MLP neurons of a small language model. Each row is named by its layer, matrix (gate and up: input weights; down: output weights) and neuron, and shows model dimensions 64-255. Each number is 500 + 25 x the weight over its row's rms, rounded and kept within 0 to 999. Numbers have three digits each. A neuron's up and down rows have the sign that makes its largest values positive.
After each neuron's rows, "fires on" lists the tokens most often at its 100 highest values on Wikipedia text that the model never trained on; "fires before" lists the tokens most often just after its 100 highest values on Wikipedia text that the model never trained on. A number after a token or word is its count.

L7.gate253:518494490527518503502503458521524472490494463544506508477505539520448455487520484477461485465499492539450505483504503488461482518496478510515506539532496484546513541513477496502490491494495486498494492518464467520508431473491478483511533446521502498497508480491501508530441469570524519469488493498521518549542497510515484526495464539475508487516567480492485523536460494496499532507468524483509509498504449514482517543489480490479484496486478515499487492523486539486485505462494498536470515513552522498462541522480463474472490477513480525487452473489487506504476523475507489504
L7.up253:528447505473481509499433496523533467489506500426528472466488483514485484500514481481476504523511477504483539527498516532520438476475498510527484473478545524477521506519536467507536513495533524509477499464509483535554483487454493507525475502514467491470498525502497499526473519457498531494538487508527507492490483477498449489499500493497518450511511498457484523513481516512510490548484482564496530474505503460509446580484505470502517519504524526482507447488437514500502504474454514534546495480527505512508486477513539470548472528491481482452520478517492507494468488512506530538
L7.down253:511502501484492456498486501500469501557449474511519544484484553510537513486509499551511519524494515531520499482553469516500505513550490486472535540506512475503515533466501486484510468505460501521473475546490512501499537478529513484534522478491504483481477487489500532543505487463510488528497543455534508489538456508505474516499487489529523480510452469535501502449508460514499493503496489496499454499509507509495516489517486507501522503499479524491494510483456454475520484504503494491482499475461516535466493455513490480543528509492491559517537538435467480459491456490478462475
fires on: "'" 49, "g" 15, " Cur" 4
fires before: "s" 54, "ross" 4, "ling" 4

L8.gate542:495492522458515504518474519502524514525471520524515472507500505482512462492515530496506543510495511521456515491494503473483513532471543515484502532507496526499493501491523475526472505509491473514522462495508471520454480518492517525469500495498524500492531489518432470437477467526491490463504530496515497539493498493509516509511487422499540498559503464519490513442493484484498480497547513490464500494516484501488539511483471528516508512526513492584520535561516515517451498514509496446458565498477512534469448444512467544510459514502485482485479522510466513494507495493530490491
L8.up542:486545504496492506497527485520456512508480463530524505531518500498484504504501509511491516502449481523485484513469547490511476553492472535492508517484503474525507536534529493490489492522457503442526468541507477467475506511485539501460479515503507506499496512515521506482458478475510490492538484435501479505513462509495466533466516523483533495510460476461464523517487460480543538495515527526508469472475462529540514522530494526480525490467488515453545566506504516547525511500520515511475533509490467522480479437540479480511467519453505459468487530513485488487526497527524449496
L8.down542:509512535490474531483492476472502492504497468528506480464517493518496493479513516476480516429503491520479500461512496459528464502491515506524532478502514521491515500487528539503507492486492486452544489494522584517521452502500534503455506518508478473423479522516507510499510470531483481516518512505516487440540532481478487526501492520442447515499483511530507503504493445525580497470472527503505531490521460507558521525513498486486530528518478501474511518502498517501475507498494508538474553466460515503470471515543528540508530509498485466451443485508499492520492484486507485526
fires on: " |" 58, "." 5
fires before: "″" 20, "\n" 17, " 100" 6, " %" 6, " \"" 5, "." 5

L8.gate399:511457528504509539496461511507506479439490530546546473526477494509467475478497475535461484460524485490490472552464502478487478483443497489493505488444493529531483476513510469518528511467520465486510512499487485492531462502478475503487495484498478520444525554497561505503483502507477525467481461541513506513511497447512485511495493486463524489501527481519458520540485518507480507452454497497515532512504507496464496576509530461516486525465508495530486511498504520525503509497491510481533480488520524508491522509489504467501471524496508465427502514503513520495515518537459515497
L8.up399:516466506503486533492478511529504491488475508557543474484468482521480496495508482493461523506490489509476501526451538501501492492448475480472503494466510473543503556455512452544523512467501434482522526505457493511464446522462513487502523477481503507498523566473536535479467486508480493490456481515531485504504487479505486498494488495479517523496547465525491484520476511548489520472509506551523518533490515488470491552505534501472511515518487506498504461535473515526509495496464506475496519528514479513511541513495488475507486495486505482461457519474493485483473520526493523515
L8.down399:479513462501499463500519508511520504514512474459458513531507513528533498560499522496529486517512528516497512438533494489536534522513529527487524467513528465464486450474497511458463518508514528508507426458514460499483545518524492492501473501506532505527445435525480506522519551503495478533514540481465504479503507491483488496560504491513495483490482527467505494470529483498487467501509513484502514512527466526529509452535472535516485492512466479472480517509509475458504527530534471482464482485491525485489491474520556549505530503485492550558518492487492505489496508480526470492
fires on: "'" 47, "/" 14, "’" 6
fires before: "s" 89

L5.gate368:504519504496467494489449490487536507492462458489495517479550540510500474491501506523521488498475444497498514524497544481495465552513466486533520507439524507520507511545543516491533525471466506509516544486512522517495461492469527480468467493482484501527506493547530506538497499487487503497459472494475528534458538497451494484514524517465498512526487503502461534488481549526484496532463519486503481532563487515508486507505520479540510511493483499519503500444475552527487487461518506517502484508481494517554541514468467488485485463476461508459515537479543525502508499524478499477
L5.up368:467509516519506508465503510471498481530522544541549532510524502420467475462515513518468508524478532446495519502501547476492521500514485505475517524519498514491481487495517501485475462510515539500496508493515486502509491536489486510514524523519479511485531464541510496542509536526527497513471497488454474483523506511475422492536501530479481524476497450514505498497495501528522484483482499494479480505499488512505487492515535469517537555502510476482535508506545536474525440522506465480486501472521508504515467522498537492511544488518474479489518518493515503498456521525468495524
L5.down368:487466534479491479470487498475482455497472526500484499504505469493513520456490535522518524511504493506502508518523528504486481492550498507511527497546470508531564557502503462516524452471522495498495493486455515453500469542476504495509541529499518503463503439494462462467545486502537494499524512537484492537498467489507464478504502485511517508489509514526507460495518541536474500510503506466482526496495490477522505504547467516476493501520430510469533516481459489472533504426488541510531504505515468460484496519493505528480533560465522526469490473544492455459535520490512484492
fires on: "'" 99
fires before: "s" 41, "," 20, "ve" 8, "\n" 6, "t" 4

L5.gate378:490522481463511552538467566437483496548476510481494496523518490460515482486507504512455488497503494531501510473496531536479472503493526490452465508502545491481513478491505473500523493515508517485496477493498495470505455510540563456513509509485493502459536513519531526519469494514485501510504475500484496440517491513501525489508495525490508528456535479497500502518510534492496550483519494473467508528493505569548557446475514523481528501487492539476509486523498503488475489479490531480539496523480494489470481509482451509493506481480496556508501519525528468530566543499492492492
L5.up378:483513535475497513509559479510536466511508469498472504507514501541520510523522495420510547530520500496452476473517517449501489510503501474489498473524469497483484498485466525521527522516507494484484521480522489451466472500515493524477523496512467497487480490517485510485512503517503503494495510538473478487480492523496503519504486531469496489582445514505509512473550541517498497490523512540549531510486495437512492497521525486482488494536454514524490501531514492503536549509530440521484488478464540475497510491490546502477479508517515531483536462480562496484509545500492492486
L5.down378:477489533514524538495479526521487492467542488517502487478494479481481515511470483545496533497493483498468500537512474491495530511503496500520508524484501533508482484481506507493495395498496515508526558521512499512506505497518461498439496503516564506545489527495492498492512499487482524499477505450471489529513492520501520549521505519505508478500525513499513504505516540501577511458534538479485521521468499492497470468480510473497543488501461528507508459547470533525482472496513504501514502502507472517515509525515465457501519519563522539528521545485485513531507458483496514472
fires on: "=" 64, " =" 32
fires before: "=" 96

L6.gate242:491479501435511494502509513495523519548494441525482503510506495470513528508515483522450545484484508533547427495471525525504486487490519466465474528477542504505431509514463512506483480490518443515480504513505503513496513505535438495526515477502496491479469482502492511484506518528527486471509500499526482496523506502509496556488496501514552484552536496511495471494538486480522503462511477504496483506485519470472542493541508487500441496535474516524446509512500527535506508478489519534530514532495502478495454476494557488461520489484444512506526513495479478472521505493500480509
L6.up242:500431555488550475478475508477489505502525476478504494526491452543477509493525520464471488487456498470505530528476464555509499489511478492507447519483469511481471490516504518523506505496508466472479484485511494496509493544520513477495488488520516535452453512441496498436503542509540530485494460497492436500466475511541481521539464531494505491497477556485532510540495531465526464474513471534466510480512517451499518526475523493503496475474515465477507454482518501496542538481495531507520503518533490509486499492488558500506529515478441462485527509534499497526507524536473474529
L6.down242:482511470465527504459509514532509494546528483518503546464514466510484511510475515497505495491475509500485442557495500520507548484544512510516544496494452499519495440515538547547518492492500510502554541481528476541495484458495446473482528510505526504541495555509506478494514461481533533529504510518491490482479483548470488507493487493497541515484478556525506500486473490476491517482493473518539462562445489496497539463488490517486505465496498527510511476485499448489517479511520506511495460469493533500543500490493502488487521469498469481514512510476524482490445466509488499550
fires on: "S" 19, "D" 10, " R" 9, "ste" 8, "R" 8, "M" 8
fires before: "." 46, "ad" 6, "in" 6, "ish" 4

L8.gate38:457483504475483482500455467510524472534478499510479487507523473479493491459499528489450535469496488496470524506503525503522541487473501512484484477497498497467468502504470516474474462508496483492450505451480574471516460495509459491479531518510478438510502477483464548460495497521489527515501486501514468506515487481479459481525498467470516542480469497520516544516504536470498491475491460494504492529482476546457516479535501477516521498495479487508500510524450490488483527536495487500510493440471488484505452478556459524479520466499471494499492486563553528520518489450462551479
L8.up38:470511449477506488496508525519507489513498508535533534494502498449505480481510501527512503496512478526459520523504517455508486471531459477523478481536523511512449499467442500508491477520516472493528541522522494492496430503460481483439457508500451534505462486528510507561474496484468529510521520455536496516495527501469489489513477462512491477490490503508502444469529493503497544530489535468500443481503498533497497487528508480508482509507527519491449471529435500495515526508509508514495503470471555530549467532463492495489512483502478498466479516523506517558489489488492461498
L8.down38:509500432475476510488487528513486501500506512535469504503488497520511514526593485479497491511473497492481511503504497519509512519484516479474529498497504536508530509521526455497497485488499481437494502504501489513523509477519457532483484525499534451519451479483482502523448425518522523505518504495491455525455521479483500514472513505481539519507483524501465492513470476530463529521470515493497491478496519527530522497569479481476538471449499512454504474535507480526525475489478476493491467479449504519456483506555483486482513483517464487515498489525504462556476462513522515476
fires on: " |" 80, "|" 15
fires before: "  " 61, "\n" 8, " —" 7

L8.gate197:496548505522492509504501427543526518525485486546504493483547545501466461534526481472506527474510515485482544522486460521500454498500467501451531543474490488531459502474546518485523485548527509510487469529519499466483470497485482492433506507515501495490509519489455496491529516491495492473528509530520530486508546521512543469509495494506512500528517502462482533510514534486558422512517512573531520489498501459482501482490475497484530495475500521466483533482527516515506490500507486467486521527493417518494539483471486475509521523495496476480534512517479506516541481552513488468
L8.up197:504504526479511480487497492457569527489531534517481468487485508457511463480497509512534485525503526481489497527537507490517516488515508508456491470463530561516468500471491514507502508484513490531485500488560529515510439536506489526511522532441515477521520512564469486532500515503509504484521476549485508487472457487500532474447463495490509519466520490540506556519506520505455517504503481528504517525518481499527467503494495561492530485511518470496494515514542483526506477531486495492514474503456537543462492453461482487493512495469491464502484564550501443520495505523491529498
L8.down197:501556525495524506511510483500477476508530485521560468506566472505564493463488521537521483500462520513543494497473546512520472516475521510516495464532498514500473478501491455528539533496498498481468499508513502509486509561517473503495469484485478517483520501508486460527501532498533524487540498529503488511468493506477525495502496517486499472503471526497456463558469508486470507534493527523492522474503513473476460530538510455523514520472514490482470448534566520500475484503487504511474514514489501466466479503503518497555492532479529487475483482509501516511528548492540435526
fires on: " |" 30, "|" 22, "/" 7, " a" 4
fires before: "\n" 45, ":" 17, "\n\n" 10

L5.gate622:527486518499509482514506473496515504508512488511478515536470468494523476519475505492519496481531556489474509519524489517453465467509507513479477501528473517522501481519507489512549525480492517505476497492530494505506504540511464438461501487485500431499482526496455486521467522488556545500550524468508511509491503498500455481496452492498515522553517519527504486452491559481481507521523510493499501519546505483500522481467529541477518516514497485474453488483507551532514489495468477491492552490497539462520504511535482525540495517498485496508535478465537489490517487494519513507
L5.up622:499478492491516512506487516506482485512462476513514478501505455498495514495518509484470520468502496542514495509446443491483501479512472527522501499554502529486508494491524552462477503468493516495464528496496476501473480576465519491507530490500497493551491486491471493520485520453519534508486524493533547490493507519531499497527470499491489439441509448481513494502531540467525529499496475528456501483497502472513529509517478502476530527500476515508496540518482499503482525504497476494488481496523482453460524499494504463520500475516451493456541471484504506530518534511441476466
L5.down622:490490542495473535511508470487528469492480467509518486461533511453501474482500463499486474463504508465465465487530469476509500504453506509474461523445507502502539493521525490512491491482523520510510509497509486521455499498534476471496515529502485510521484496526522507514489483488467503510446516493495515450503465504512520492492476520463519504510492512526489507498511535504492530497517472562519490497474496471527492488407498488488542521554505495514509472545535495476498520536485518492511525509526526518518519549458491480535455542537525518461521501530513477525496498494499472509
fires on: "=" 80, " =" 19
fires before: "=" 100

L8.gate293:506460505501488510521520486489562506532546501427483490525531511517488463490558511489492483484519498500501509518510529486534461443511488506506533529478512521509497510456512478532524519495504462495530496487518481502507464479530483521536486507524479527541507481504542507542521492521497503503509524503522503509491500471506545467414498517482517456564511479473525467496543516476511504494466521534487483483506489524514478496539504477481487523503507539508493480517509509508474493464502464576500490472520491485486482524459473554501449479490486514498484506481491535483430542466531500534
L8.up293:493491436538460534518467512542515508523507485478520500524556530528504442511517476470468469454514525476528503506536473491518461462517479546515546517536521516491556463485491468538481489534519459533482501480485442517502466517494537495491477535501500483504502514467498502514488499508507489447513447488505490476532485539472517535481517482464511499500533484509475481532502517471541539487506530530505460518499473514534510446492505488482476507487499477534519494520496493459493492509507495528523480443518508494452489485479470498482506488479535470518499526453535547485489499503531478497
L8.down293:549507509482479507512518577499503504489441477492514513483509504497488503473482514466507500451505545481514509471501565471511510489503508501503468500502509486478536558523492521563509505513474505494481456561481543503525494502517487520491490462478479470459535544481525487485485538531532483509519484493455452523506458485480477488510512528527500508523518487470490460523502499506512480516530537533480486489528545501500458494464532511520506539488487489522518497516499528522505516528518554512502466513468497530523469499457463511478477475481442508527497464487511479508490486464498495472
fires on: " in" 20, " (" 19, " m" 10, " ft" 9, " •" 8, "×" 4
fires before: ")" 21, " (" 9, "1" 7, "−" 5, " ft" 4, " 0" 4

L3.gate161:522529481534516522500522514505456490493511468496496543506526475493517494487493535509486526488520532490492501462524471515532511499508446496547504564506477510525449498536496509507487499517523446523504506475521511529509490514526557516488528498498523526465518533519496545487542525507503483483499510505505550504493504500448444498488480501505500462489533459463477467501519472559474469509478506508450493502480506459499565540472481493446462534521470482477506516519507530504523486502545535464504520511463504521533490512555540500504490538486509486478510505475497541487530524483467489479
L3.up161:506489505455497510503491455515521528520477505492466506493471512526488485470458529501541503522513506497512533480483512466519500468466517482483512497473490427483513493545533493523467499529471490498518508484525482492483503441488540473494484491532465482516506537505533518527486504483487494538467496499497483500516493472452502500494494496451524468469473493502494462506525498554458506498527478543495532504521445514495464474491464510487497477454478464516499492499502489515512522528494491496506515473487494495485500478538521495502488466537531554535446536474493469427512471460530490479
L3.down161:517501502478477480514502506501496510465483491522501485519470526495475529470476505461545513487454508536475540431525493503501518507489488495520510464476498524508487482457486480523490484508480501452515487524509498506513483481539495517507522505530498479510497529507520509504508463510498453506508479512521554515459535511470498563527500483490514475487510534509561505518473484530511451490517540494443538512494504527468482483477455499461459489500498504530465510521502481490511512504507534498497520574470512490547509503519519488517523535481479452559517495470462538485489477480518450488
fires on: "\n\n" 71, "ici" 6, " had" 4
fires before: "=" 34, "Population" 4, "Team" 4, "Senior" 4, "You" 4